config.toml
n_head = 12
rope_fraction = 1.0
lr = 0.00117
MLP neurons of a small language model. Each row is named by its layer, matrix (up: input weights; down: output weights) and neuron, and shows model dimensions 400-463. Each number is 200 + 40 x the weight over its row's rms, rounded and kept within 0 to 999.
After each neuron's rows, "fires on" lists the tokens most often at its 100 highest values on Wikipedia text that the model never trained on. A number after a token or word is its count.

L4.up1755,271,199,261,206,244,172,196,125,274,271,198,145,198,221,232,192,205,166,244,165,167,121,219,228,225,261,269,196,212,158,277,149,175,188,256,191,152,279,266,213,191,247,231,167,226,192,222,237,353,249,164,224,204,121,229,219,186,221,232,315,216,176,187,200
L4.down1755,235,197,224,253,136,217,143,174,211,203,203,176,185,145,184,171,195,192,259,251,219,192,183,252,136,170,228,147,194,173,170,198,143,186,200,168,154,248,209,207,203,227,246,195,181,117,172,179,235,226,192,180,213,212,163,201,217,157,271,162,212,116,212,267
fires on: " |" 67

L4.up2811,294,184,251,196,222,232,222,206,167,185,328,113,195,252,232,151,199,177,190,214,208,262,142,227,202,197,237,185,195,204,210,164,226,172,347,220,250,291,178,206,217,219,188,151,195,201,228,110,179,162,208,240,122,219,245,193,196,222,245,220,229,251,278,208
L4.down2811,175,175,259,282,182,220,229,181,130,262,154,214,152,295,239,311,198,184,235,222,121,140,170,191,192,172,238,123,222,209,208,153,213,191,248,273,179,196,187,149,154,234,154,233,166,178,182,159,137,159,226,195,174,273,270,179,170,242,197,102,223,257,253,144
fires on: " |" 30, "'" 27, "\n" 18, "," 8, ";" 5, ")" 5

L4.up1683,173,168,256,203,178,212,223,175,212,161,236,185,266,204,237,246,189,228,122,240,208,182,169,224,259,184,249,211,221,193,205,143,241,130,273,207,237,193,242,174,203,165,237,191,180,178,281,257,214,211,165,246,161,209,236,193,291,183,161,226,196,264,281,148
L4.down1683,224,103,203,146,148,171,191,142,258,227,231,233,209,163,140,252,223,216,210,255,246,202,242,288,201,208,181,147,257,216,171,189,194,161,213,167,171,243,179,149,220,161,216,172,226,212,131,200,159,226,155,169,179,268,152,208,193,238,257,221,165,181,283,210
fires on: " |" 60, ";" 17, " the" 4

L4.up2110,263,182,237,133,228,164,160,181,138,194,243,169,218,124,303,213,185,177,134,226,168,196,189,214,270,242,191,180,242,178,193,175,251,202,261,147,203,189,164,198,174,238,244,161,199,155,165,195,245,244,150,293,230,96,229,185,243,150,153,293,159,214,188,231
L4.down2110,191,214,161,219,225,218,226,163,196,181,144,214,136,284,185,214,271,152,131,218,170,174,211,174,115,173,181,56,108,219,226,220,213,106,163,188,217,139,266,216,200,247,140,185,170,171,206,195,192,136,174,216,173,221,240,118,180,213,212,246,178,241,180,174
fires on: " |" 38, " Great" 11, "ed" 9, ";" 7, " " 6, " Grand" 5

L4.up2104,180,220,191,179,264,165,227,179,216,307,166,243,282,205,291,198,193,243,144,189,210,282,171,241,233,227,149,165,162,202,130,191,157,193,290,180,200,173,150,180,214,203,161,183,258,192,214,226,225,129,167,225,142,171,156,191,178,199,217,257,208,167,175,116
L4.down2104,107,226,236,197,220,169,222,228,127,204,209,256,197,243,148,143,197,206,210,265,223,180,110,195,246,224,191,121,168,194,165,184,173,203,199,221,225,205,254,184,256,163,181,217,179,216,189,191,244,261,194,224,228,274,260,191,160,217,273,195,180,191,149,219
fires on: "-" 47, " S" 15, " &" 10, " L" 9, "–" 6, " O" 4

L4.up2549,190,252,214,212,219,151,203,181,202,236,162,209,111,167,155,210,200,252,181,236,170,212,213,236,182,264,315,205,226,187,193,185,224,178,290,172,334,232,199,196,118,197,247,243,217,147,155,240,190,213,198,222,219,169,184,154,189,160,189,235,83,219,115,197
L4.down2549,251,145,110,214,182,209,187,226,203,235,192,339,193,230,167,252,192,229,215,163,213,208,233,212,259,183,222,214,218,220,200,235,257,198,233,262,191,196,237,196,230,211,165,198,205,212,141,203,211,186,193,210,201,162,202,176,230,198,187,229,242,214,168,153
fires on: "," 29, "." 17, "\n" 11, " (" 10, " in" 6

L4.up1994,159,238,207,195,226,152,131,246,237,202,221,87,119,235,264,213,216,172,180,283,206,190,207,173,215,241,175,226,159,213,225,201,136,224,275,195,208,236,231,211,168,170,174,158,183,155,198,231,181,159,199,252,190,225,238,160,244,180,221,221,109,239,231,223
L4.down1994,229,135,236,209,220,239,205,244,139,148,167,265,179,165,188,220,239,220,222,146,230,201,152,118,166,183,204,167,154,231,157,238,186,263,223,143,228,177,274,223,255,202,190,156,190,166,198,140,235,263,247,198,151,199,222,204,224,164,179,279,192,212,158,172
fires on: "," 98

L4.up1577,173,251,214,212,238,208,177,260,247,239,152,182,232,205,177,199,195,268,176,227,225,235,131,189,240,234,262,168,156,175,205,143,256,182,256,176,228,263,193,227,205,311,207,208,234,235,168,196,192,200,146,286,191,235,236,142,222,243,209,166,206,270,165,234
L4.down1577,218,195,177,150,204,154,221,156,136,221,223,163,206,110,154,196,221,230,196,292,185,205,217,181,238,228,150,127,215,239,195,171,220,132,226,242,167,131,251,126,168,166,209,244,214,265,130,113,210,122,219,242,182,256,176,245,271,231,153,193,123,79,259,257
fires on: "," 40, " |" 22, " such" 21

L4.up759,184,260,246,208,281,168,270,239,205,207,205,104,218,200,250,119,151,165,212,191,172,253,161,187,208,195,157,190,249,164,264,131,190,206,250,214,227,162,183,169,227,208,228,208,202,193,257,214,241,199,211,288,187,201,226,210,148,138,164,177,236,226,209,152
L4.down759,210,206,249,292,233,208,229,173,221,220,177,160,151,241,217,209,182,228,168,194,202,165,166,205,224,157,240,179,186,236,133,222,253,256,209,176,217,164,152,245,235,215,235,192,162,156,218,92,264,206,211,189,213,241,242,176,160,280,139,198,155,204,186,245
fires on: " |" 45, "s" 27, ")" 17

L4.up2753,204,212,239,216,173,224,196,206,188,225,245,222,164,191,220,223,194,224,256,255,140,221,194,200,194,147,272,187,199,257,239,179,222,137,199,137,232,251,206,183,179,266,169,197,268,207,199,121,176,210,237,188,190,147,207,100,140,223,179,113,248,201,186,194
L4.down2753,185,196,140,206,165,219,206,242,159,197,212,226,137,197,214,292,251,142,199,230,235,194,171,258,131,168,229,147,226,219,218,197,239,210,240,161,211,149,228,227,119,267,202,191,205,200,191,183,135,190,224,220,193,217,190,238,242,204,200,257,138,205,210,190
fires on: " of" 67, " to" 5, " after" 4

L4.up639,263,248,178,165,236,169,198,218,176,182,198,174,189,273,204,217,183,235,172,145,207,222,154,210,230,145,213,222,152,227,193,175,243,185,242,199,206,180,190,234,197,153,239,147,245,232,163,213,249,167,221,194,199,225,241,166,164,163,221,182,232,290,209,263
L4.down639,201,289,187,174,225,153,142,204,169,203,125,198,200,182,228,177,244,182,202,199,257,240,195,200,206,233,146,267,192,186,191,232,286,236,263,223,212,199,157,215,232,185,284,192,250,242,197,198,200,173,190,218,221,165,192,207,208,221,190,225,219,229,260,155
fires on: " of" 37, " at" 9, "a" 5

L4.up768,161,149,257,209,219,168,181,204,212,169,230,183,181,194,251,188,220,219,184,300,221,216,139,186,238,174,225,167,133,164,244,96,160,235,204,218,281,168,211,157,199,222,216,206,257,131,190,252,227,262,175,222,227,193,260,204,231,214,113,210,217,220,201,232
L4.down768,142,197,144,184,189,184,227,223,187,256,192,154,237,130,141,236,215,211,218,199,174,188,228,224,158,148,270,189,112,204,205,240,246,162,257,152,189,182,273,183,150,242,217,273,247,214,170,217,204,212,239,246,111,192,172,217,277,187,115,158,242,147,177,263
fires on: "." 68, "&" 13, "/" 6

L4.up1684,207,195,206,206,170,216,136,151,172,246,190,122,101,203,266,275,194,228,245,248,190,266,231,221,247,176,188,144,261,227,189,186,229,224,246,159,253,197,221,215,186,274,257,193,227,178,210,271,168,143,262,240,144,223,181,187,211,184,248,208,149,203,201,153
L4.down1684,210,202,243,202,230,210,171,185,193,246,162,165,179,153,140,247,190,227,189,271,158,193,178,226,213,165,208,212,258,225,168,262,198,195,238,155,220,245,240,162,182,227,168,193,176,101,214,211,161,185,279,184,259,182,179,222,163,220,197,164,155,174,203,223
fires on: "," 31, " \"" 27, "\n" 14, ":" 13, "." 5

L4.up1056,205,192,229,242,237,182,242,199,224,212,221,194,203,277,197,189,234,198,182,295,172,208,206,215,208,166,235,183,264,191,216,187,290,153,196,116,187,214,198,218,205,300,170,128,231,140,246,175,262,132,149,218,187,187,207,154,203,254,179,189,96,183,203,196
L4.down1056,181,181,146,254,266,126,192,185,215,134,206,263,218,203,244,242,308,169,208,177,228,246,195,178,222,232,217,136,218,302,234,195,200,174,227,206,180,187,181,175,238,252,148,238,224,195,242,218,182,196,201,268,225,169,215,238,216,163,184,263,173,161,205,198
fires on: " of" 45, "s" 12, "'" 8, " to" 7, " \"" 4

L4.up1845,229,195,228,170,214,195,248,99,179,241,174,185,245,129,218,188,197,189,150,235,183,209,174,225,305,265,188,172,152,219,196,78,183,189,197,203,250,190,220,220,189,148,241,242,217,219,222,264,245,234,179,211,139,136,176,152,207,164,270,210,190,267,188,170
L4.down1845,242,203,160,202,172,210,196,221,224,196,266,190,167,226,166,221,156,165,228,211,195,152,199,218,152,173,184,132,277,168,131,248,153,149,203,164,240,211,194,133,174,166,240,168,163,190,183,177,219,261,127,203,135,211,232,154,178,255,171,102,243,166,190,233
fires on: " |" 75, ":" 6, "." 5, ";" 4

L4.up500,247,150,242,195,188,209,208,158,213,218,181,216,176,228,182,222,198,262,137,164,199,154,178,181,222,238,213,131,256,207,285,89,133,107,181,207,254,263,302,203,105,132,244,179,178,109,201,191,280,192,158,235,193,157,196,177,187,244,180,178,123,230,132,305
L4.down500,181,161,294,152,293,203,237,224,172,154,190,184,181,149,144,227,176,238,186,157,188,235,159,115,161,201,179,228,190,191,192,187,185,161,153,175,167,180,184,136,257,186,193,202,166,180,169,178,199,187,156,181,195,218,185,162,314,214,256,176,158,233,174,300
fires on: " of" 45, " to" 6, " la" 5, "ro" 4, " des" 4, " on" 4

L4.up2643,231,187,218,173,207,168,152,108,213,217,197,51,137,172,191,242,171,164,186,200,161,256,204,217,223,230,222,160,227,223,357,224,280,249,244,241,204,139,190,255,204,221,173,177,200,190,181,177,187,241,195,184,182,176,211,183,184,131,160,236,197,191,210,171
L4.down2643,200,151,222,162,150,199,206,242,155,212,187,263,222,185,168,188,192,199,178,205,240,199,231,203,205,242,149,190,278,247,168,264,307,195,135,216,203,187,226,214,166,217,222,214,199,188,234,179,183,234,150,166,188,185,174,191,224,232,192,226,194,226,165,218
fires on: " in" 30, "," 26, " to" 16, " of" 9, " from" 8

L4.up107,181,151,220,190,193,244,176,196,178,227,243,221,261,163,251,160,206,242,232,209,172,177,177,156,262,212,173,168,198,155,267,119,151,145,247,222,251,188,199,217,192,271,234,188,251,208,277,203,219,258,209,264,109,230,206,169,171,222,268,199,166,239,158,229
L4.down107,264,241,183,230,241,145,222,172,132,139,201,158,207,174,253,175,176,164,208,265,169,260,139,136,218,218,240,244,199,171,207,160,223,213,239,165,276,199,248,233,220,281,127,225,186,193,213,225,239,116,258,281,171,110,215,138,119,192,203,217,150,159,205,213
fires on: " of" 43, ":" 11, "s" 7

L4.up325,253,144,238,154,249,193,189,221,150,191,229,134,205,266,193,210,224,170,235,256,197,215,152,228,209,253,195,158,199,150,185,203,253,194,231,227,229,269,171,203,202,155,219,175,170,168,202,185,194,168,192,193,149,173,248,192,182,131,136,214,204,254,271,225
L4.down325,174,179,222,148,251,172,240,247,223,177,179,141,202,213,305,237,217,165,200,167,206,226,191,129,181,212,229,233,179,269,259,207,185,182,231,173,186,148,181,220,237,167,187,214,158,173,128,94,112,165,219,236,205,134,212,244,168,230,191,215,259,249,237,165
fires on: " in" 46, "," 24, " at" 19, " near" 4

L4.up2798,156,149,219,194,241,235,129,158,177,233,212,185,251,188,256,168,160,199,225,191,156,214,227,223,204,222,187,207,234,241,217,176,262,131,261,212,189,243,165,176,235,197,193,126,201,188,201,138,212,209,147,217,189,164,242,130,176,271,155,170,194,200,172,244
L4.down2798,186,240,143,138,204,258,235,253,212,202,191,289,148,153,153,166,217,206,197,192,211,133,180,207,157,149,198,210,195,200,213,193,249,241,227,223,234,231,206,207,191,207,224,194,206,208,159,210,225,215,146,154,227,231,174,249,210,254,167,178,137,175,213,232
fires on: " in" 29, " the" 18, " of" 12, "=" 5, " at" 4

L4.up1951,268,206,169,138,242,185,214,188,232,192,211,193,239,157,167,213,213,263,198,218,164,170,194,170,218,238,200,155,174,223,292,188,198,209,201,194,227,146,203,230,216,178,198,167,221,192,258,207,169,207,115,199,232,124,261,223,151,224,152,135,221,219,208,217
L4.down1951,225,212,222,221,226,227,255,185,186,152,192,224,249,134,128,219,173,205,217,207,172,188,84,160,197,234,177,282,250,146,149,216,170,143,196,188,198,256,236,199,133,252,189,224,199,160,239,219,234,198,169,206,158,131,170,153,175,228,199,233,229,223,162,267
fires on: " of" 51, "s" 11, " about" 4

L4.up2294,178,158,239,176,190,223,222,137,183,170,275,170,198,219,212,147,173,190,162,230,223,200,207,245,173,219,177,161,220,236,227,229,148,191,200,263,181,175,193,223,210,213,185,212,122,81,204,140,221,220,210,159,119,217,183,147,236,200,171,227,240,342,213,205
L4.down2294,202,159,159,203,179,290,162,230,205,170,136,199,235,183,254,169,210,243,204,242,152,189,168,211,165,233,158,211,181,168,243,201,164,250,187,184,165,188,180,137,143,222,196,162,249,161,187,216,225,138,185,204,194,160,207,166,166,225,249,242,186,250,206,163
fires on: " of" 35, " the" 28, " both" 11, "," 6

L4.up502,252,190,199,206,241,132,157,91,285,172,215,171,185,174,257,205,204,237,261,235,169,207,216,226,134,275,235,167,171,167,228,210,136,154,226,172,258,218,218,177,166,213,224,184,212,222,184,200,320,186,160,236,203,159,221,166,220,216,175,136,158,201,164,143
L4.down502,192,158,205,175,217,196,193,153,128,177,174,249,309,199,199,190,206,137,183,225,181,233,210,200,203,262,185,248,162,213,176,177,181,259,192,215,205,188,173,169,241,196,117,233,189,166,290,193,159,159,222,165,117,225,97,161,259,208,214,275,189,269,157,190
fires on: " |" 68

L4.up801,173,217,239,125,264,274,196,233,218,202,193,241,149,114,251,279,284,233,191,212,170,126,187,216,222,232,174,198,201,190,235,152,168,231,195,149,251,181,196,185,207,151,195,156,251,175,233,244,216,226,251,211,218,167,192,64,160,241,127,218,128,236,207,223
L4.down801,209,204,219,189,184,155,149,228,234,206,246,201,215,218,192,159,232,209,174,149,180,185,250,132,183,217,203,123,209,217,125,152,192,165,232,180,206,129,208,215,212,137,167,194,199,207,210,181,248,181,229,247,183,191,247,253,226,252,108,176,137,244,207,190
fires on: " a" 37, " A" 13, " an" 10, " |" 9, "a" 8, " and" 5

L4.up1794,244,202,289,69,190,141,142,214,157,183,209,187,211,135,206,177,95,175,207,178,136,277,167,184,247,184,223,118,229,227,176,209,232,201,232,157,224,178,261,224,153,198,232,223,261,220,243,177,211,232,147,201,153,158,230,149,162,115,227,212,223,256,258,213
L4.down1794,220,277,208,188,210,199,268,129,235,225,163,178,187,183,242,187,211,152,226,219,162,167,186,119,267,110,244,239,175,228,104,221,235,172,254,184,257,176,195,207,221,183,218,204,208,224,234,160,203,164,188,208,238,225,210,221,175,180,193,248,217,240,170,238
fires on: " of" 24, " the" 20, " a" 8, " by" 8, "\n" 8, " at" 7

L4.up2956,201,132,267,153,269,140,189,185,184,193,230,194,214,183,176,170,166,261,193,220,184,272,177,249,314,186,241,156,211,184,264,178,228,199,231,187,176,173,199,202,194,128,302,158,292,237,218,146,179,233,112,259,154,175,224,220,188,157,192,255,195,250,227,231
L4.down2956,178,204,204,148,165,172,193,164,145,148,165,272,254,167,139,196,237,225,210,228,173,194,277,201,165,272,299,198,190,233,163,232,238,209,211,192,174,176,222,196,187,200,246,178,239,271,134,146,162,149,279,255,152,141,173,147,186,196,191,102,139,180,257,191
fires on: " median" 10, " of" 10, " population" 9, " age" 8, " a" 8, " years" 7

L4.up646,146,196,243,133,213,155,219,282,225,164,132,239,148,204,220,286,228,212,250,192,185,232,233,234,237,178,190,174,212,169,223,163,177,257,240,112,218,268,159,142,250,150,261,191,242,236,237,207,253,224,137,249,135,235,221,184,221,189,183,160,158,213,211,240
L4.down646,228,215,170,233,232,189,221,242,188,271,156,196,135,175,231,194,202,137,171,285,196,223,191,180,196,247,148,165,213,133,178,199,241,196,219,221,108,182,200,202,169,246,161,182,146,264,166,179,195,203,109,215,235,172,159,203,169,260,115,177,179,158,255,210
fires on: "." 18, "s" 14, "ta" 7, "co" 7, "ca" 5, "o" 5

L4.up1298,220,227,151,141,227,232,186,126,235,194,230,199,219,185,208,215,212,195,173,261,181,242,244,151,218,261,261,229,224,227,234,168,219,202,265,187,242,167,215,248,246,193,244,167,221,170,219,164,245,155,166,215,170,140,155,244,213,225,222,217,172,234,176,282
L4.down1298,205,243,119,330,192,161,229,184,200,195,230,123,192,233,245,182,246,210,301,266,215,226,171,225,228,183,247,259,189,182,82,175,164,172,180,217,242,333,118,162,121,270,197,164,233,166,161,215,213,173,140,190,229,215,234,130,225,247,261,239,298,205,210,221
fires on: " the" 47, " of" 16, " in" 4

L4.up2377,199,231,258,210,180,262,195,173,225,145,251,226,210,148,303,131,183,157,143,183,201,218,248,225,263,202,145,198,230,237,212,215,223,166,226,204,224,168,251,264,209,227,206,215,228,188,174,144,195,207,206,190,130,120,182,195,184,203,219,198,205,239,223,151
L4.down2377,203,197,212,239,152,230,217,219,194,215,217,232,187,207,203,246,263,105,191,196,241,135,210,165,163,264,196,222,179,148,242,278,240,126,149,162,209,197,146,204,262,171,222,256,178,212,201,226,280,222,185,171,230,203,247,257,159,226,176,154,190,169,194,171
fires on: "." 19, " which" 16, " It" 11, " who" 10, " began" 9, " and" 7

L4.up809,227,174,191,160,224,200,188,193,250,248,202,197,223,139,226,199,197,255,205,199,169,226,197,171,138,327,189,188,169,178,249,154,179,197,193,156,270,231,228,213,202,163,187,139,267,229,278,215,216,223,80,297,206,195,169,202,160,226,263,179,129,272,235,227
L4.down809,263,208,123,169,172,196,199,115,150,127,196,224,189,242,173,135,269,184,104,177,195,170,245,233,165,217,201,242,272,208,196,220,201,159,223,173,169,232,170,179,201,182,158,165,170,231,213,269,224,199,253,199,193,218,174,201,164,268,239,236,182,235,229,223
fires on: " |" 52, " who" 17, ":" 10

L4.up1745,163,164,217,153,232,133,208,231,199,189,212,232,210,197,198,290,166,240,167,211,305,215,162,204,264,283,106,101,229,230,220,226,168,232,144,211,179,156,142,199,214,233,145,175,292,216,177,205,278,219,226,246,159,167,175,83,212,170,222,164,205,200,204,264
L4.down1745,122,193,137,222,280,184,262,238,189,248,231,208,209,159,238,184,207,221,185,269,193,207,227,190,247,188,193,127,258,195,189,199,228,237,199,231,170,209,192,178,170,208,200,184,248,287,192,151,183,154,189,222,195,232,204,140,197,201,182,169,246,195,173,256
fires on: "-" 34, " to" 14, " or" 4, "–" 4, " and" 4, "th" 4

L4.up1192,233,212,267,151,245,170,104,167,205,233,147,178,262,138,224,260,236,280,218,222,195,127,191,188,292,122,276,215,211,213,241,229,178,246,257,183,261,170,229,157,203,208,225,183,190,146,182,180,238,220,117,299,231,153,211,172,227,144,187,244,183,235,217,252
L4.down1192,123,227,204,184,151,191,256,98,222,153,166,170,254,255,188,202,216,154,211,150,166,124,183,206,244,259,180,186,193,129,255,170,156,163,164,196,193,260,148,181,212,207,234,270,163,98,154,214,193,192,266,221,144,147,174,211,168,166,226,174,192,125,195,164
fires on: " of" 42, " in" 7, "ed" 7, " |" 5

L4.up1144,179,239,224,199,193,220,180,211,198,168,230,221,155,263,246,106,202,226,142,238,210,257,197,230,185,180,260,191,220,196,220,219,182,222,198,233,195,178,230,243,259,198,312,247,216,127,253,213,196,181,133,219,209,225,215,168,224,104,141,163,255,257,222,211
L4.down1144,219,219,212,231,191,240,253,239,164,167,156,258,195,236,219,154,233,197,197,186,198,205,244,206,154,259,146,195,200,275,163,204,175,150,206,186,274,199,149,220,208,219,214,181,263,231,236,200,236,238,208,105,217,241,200,185,186,210,171,139,213,166,213,196
fires on: "," 32, " but" 21, " and" 7, " which" 4, "\n" 4, " that" 4

L4.up738,227,129,196,167,272,229,99,149,236,188,221,171,193,191,158,161,253,183,227,260,147,204,184,212,212,202,181,159,208,228,276,193,153,148,249,178,239,197,233,244,124,245,254,156,200,193,192,133,199,254,184,246,194,182,195,212,145,161,200,191,145,196,175,207
L4.down738,196,172,184,172,171,252,146,127,181,154,209,241,164,210,116,189,207,162,214,278,237,183,210,178,188,230,162,230,189,220,218,219,208,158,238,221,222,172,183,186,256,207,200,185,215,179,245,257,221,248,207,130,140,213,201,175,178,225,184,214,158,160,246,169
fires on: " |" 94

L4.up1644,234,191,252,174,230,227,168,187,229,130,240,217,147,248,187,185,162,237,170,191,206,183,217,217,137,230,196,190,186,221,231,243,152,176,202,268,190,232,225,214,203,200,228,258,159,158,186,127,206,124,163,216,230,257,204,147,198,150,224,186,227,211,291,316
L4.down1644,200,163,179,157,168,154,245,223,205,149,168,235,219,166,226,191,211,153,267,229,251,230,146,129,270,187,223,239,200,284,192,258,233,244,174,170,221,153,255,155,146,151,149,176,151,237,191,141,189,247,158,229,187,218,216,291,169,271,196,213,216,266,177,166
fires on: "," 52, " and" 40

L4.up407,174,222,265,175,167,245,169,172,142,236,161,174,187,209,269,237,130,172,152,207,132,231,118,189,202,190,219,218,238,158,187,134,187,181,180,193,224,234,218,221,232,125,174,120,301,131,187,231,186,195,208,303,154,218,209,165,223,152,167,190,246,273,250,181
L4.down407,208,158,174,217,203,207,233,224,142,195,167,195,242,246,234,190,187,168,297,190,180,214,185,145,242,197,178,145,263,237,158,176,181,187,201,221,187,171,266,178,166,149,175,147,216,209,140,142,185,219,319,190,192,227,252,216,219,211,123,168,221,232,241,191
fires on: "." 46, "W" 9, ")" 6, "]" 5, "E" 4

L4.up443,177,277,240,175,204,170,192,170,197,231,150,136,229,195,242,194,247,237,137,148,138,214,109,193,181,225,248,157,223,199,201,192,198,202,175,171,193,247,152,166,220,188,189,157,235,220,195,254,243,197,138,245,132,208,172,165,143,196,193,187,215,328,201,199
L4.down443,242,170,207,268,186,234,168,199,239,171,233,206,171,189,174,225,189,276,129,177,177,232,175,290,185,234,204,166,173,216,213,219,186,262,182,187,165,194,207,219,176,201,191,193,204,250,158,209,178,196,212,185,267,139,245,249,224,237,118,260,244,224,182,246
fires on: " over" 24, " as" 11, " in" 8, " under" 7, " so" 7, " for" 6

L4.up1895,224,208,272,219,218,201,198,169,182,246,178,184,144,170,244,291,232,197,226,290,173,233,211,262,252,221,226,215,251,186,234,118,147,198,245,116,318,212,145,190,168,208,212,252,275,167,216,266,227,233,192,241,160,230,189,198,230,243,245,240,180,199,236,206
L4.down1895,245,212,191,190,203,177,146,231,129,220,201,240,193,136,150,213,273,247,161,267,161,114,191,251,256,222,181,231,287,215,202,213,200,138,216,202,153,238,145,160,204,242,206,205,195,224,206,222,252,210,196,199,58,213,248,178,245,222,166,153,236,221,206,153
fires on: "." 94

L4.up2997,207,261,244,151,192,211,201,223,80,212,213,165,199,183,195,222,188,233,113,247,166,226,114,268,227,215,199,151,191,202,219,143,264,203,200,181,214,248,235,151,201,134,181,189,254,212,243,198,164,260,219,270,173,220,266,41,195,166,153,224,192,269,190,231
L4.down2997,126,192,226,172,202,202,170,197,163,231,217,143,205,239,203,186,113,234,144,213,269,109,254,205,217,220,193,158,234,129,203,200,190,199,203,274,179,203,222,256,156,215,193,213,183,223,287,183,127,172,230,176,204,151,135,238,160,237,190,153,220,243,228,177
fires on: "a" 44, "." 38

L4.up2611,231,267,194,186,212,205,171,91,168,163,173,226,99,214,173,238,211,192,141,193,239,197,182,218,219,199,187,162,229,197,211,261,152,252,155,241,216,212,214,162,152,257,244,222,181,221,260,167,275,141,232,213,160,193,210,160,193,181,262,180,254,199,254,272
L4.down2611,198,156,257,205,179,206,234,206,166,212,181,218,179,181,198,163,208,264,266,267,160,166,211,210,209,167,117,198,203,210,164,227,210,154,220,224,114,217,185,244,158,133,237,206,223,219,279,158,229,226,208,243,220,113,277,175,180,189,237,278,211,181,233,155
fires on: " |" 35, "s" 7, " between" 6, " from" 6, "," 5, " up" 5

L4.up2211,197,232,234,169,249,220,118,214,224,222,244,199,207,182,246,181,206,150,205,222,186,168,203,266,206,233,122,147,189,166,195,206,184,235,242,279,197,189,168,212,149,221,248,194,248,131,178,197,192,214,151,244,208,224,275,177,295,168,202,147,152,208,256,291
L4.down2211,111,197,251,100,252,252,227,202,228,170,172,204,286,158,195,252,213,164,145,194,206,196,212,211,223,215,144,131,171,194,211,252,257,248,237,132,209,133,235,193,182,121,218,196,229,153,185,268,217,171,202,227,231,201,153,226,197,189,185,181,180,158,184,232
fires on: "," 42, " is" 12, "ing" 8, " result" 8, " resulted" 5, " and" 5

L4.up303,139,227,300,123,273,264,195,216,200,208,211,204,192,294,199,189,160,169,163,155,191,252,164,296,156,209,208,192,218,276,207,155,205,168,229,182,249,225,240,244,168,215,181,158,198,184,231,163,203,129,190,175,144,255,208,117,267,174,213,158,216,233,173,244
L4.down303,241,232,157,226,217,186,136,192,202,201,227,176,173,239,180,160,208,214,164,165,237,244,142,257,156,201,163,220,180,218,234,274,180,186,203,155,210,244,214,192,205,116,215,261,224,228,248,200,166,235,204,189,162,182,241,228,170,130,254,247,215,206,190,169
fires on: " of" 24, " by" 22, " and" 13, " from" 10

L4.up1930,268,224,222,238,214,257,184,166,261,213,212,164,175,207,246,167,129,215,179,183,187,234,141,252,198,188,187,199,255,197,205,213,154,165,193,135,175,217,219,189,132,205,221,125,194,190,242,151,235,216,183,193,134,185,158,138,171,200,130,176,140,209,134,254
L4.down1930,180,202,217,184,152,177,258,212,187,280,235,204,210,192,235,163,139,230,200,276,188,209,196,224,132,225,220,254,244,156,236,179,251,214,214,175,198,212,112,224,137,198,210,159,192,255,293,174,165,210,210,197,228,206,239,264,163,194,248,146,208,179,174,186
fires on: " |" 77, " (" 6, " =" 5

L4.up1177,263,223,210,156,234,234,216,199,254,244,188,161,203,234,228,171,228,159,265,188,162,171,156,280,186,183,219,215,178,171,235,116,186,221,287,142,182,185,166,233,94,232,193,167,235,231,209,139,241,179,168,192,196,209,203,140,181,212,195,191,198,212,162,198
L4.down1177,177,165,129,205,172,201,249,220,213,185,216,181,200,185,156,225,228,196,171,319,198,147,173,187,165,205,196,217,172,132,257,185,218,147,227,152,235,164,175,219,235,230,193,195,174,188,205,143,189,156,189,221,185,187,233,261,174,192,231,182,182,186,229,207
fires on: " |" 94

L4.up327,204,236,191,129,159,256,222,171,190,168,262,163,156,196,284,200,210,209,209,260,136,196,119,282,192,227,211,209,251,199,228,203,271,185,257,189,190,198,173,217,246,159,284,161,301,169,215,175,212,129,222,185,163,168,166,137,111,124,200,249,104,237,225,151
L4.down327,192,185,261,170,202,181,182,149,191,205,311,218,177,216,190,290,262,193,159,267,139,162,234,250,207,212,184,203,184,168,202,251,127,155,165,204,248,183,135,238,118,229,235,132,148,172,211,123,231,155,217,220,186,184,204,244,139,190,148,167,198,172,217,123
fires on: " |" 54, " =" 13, ";" 11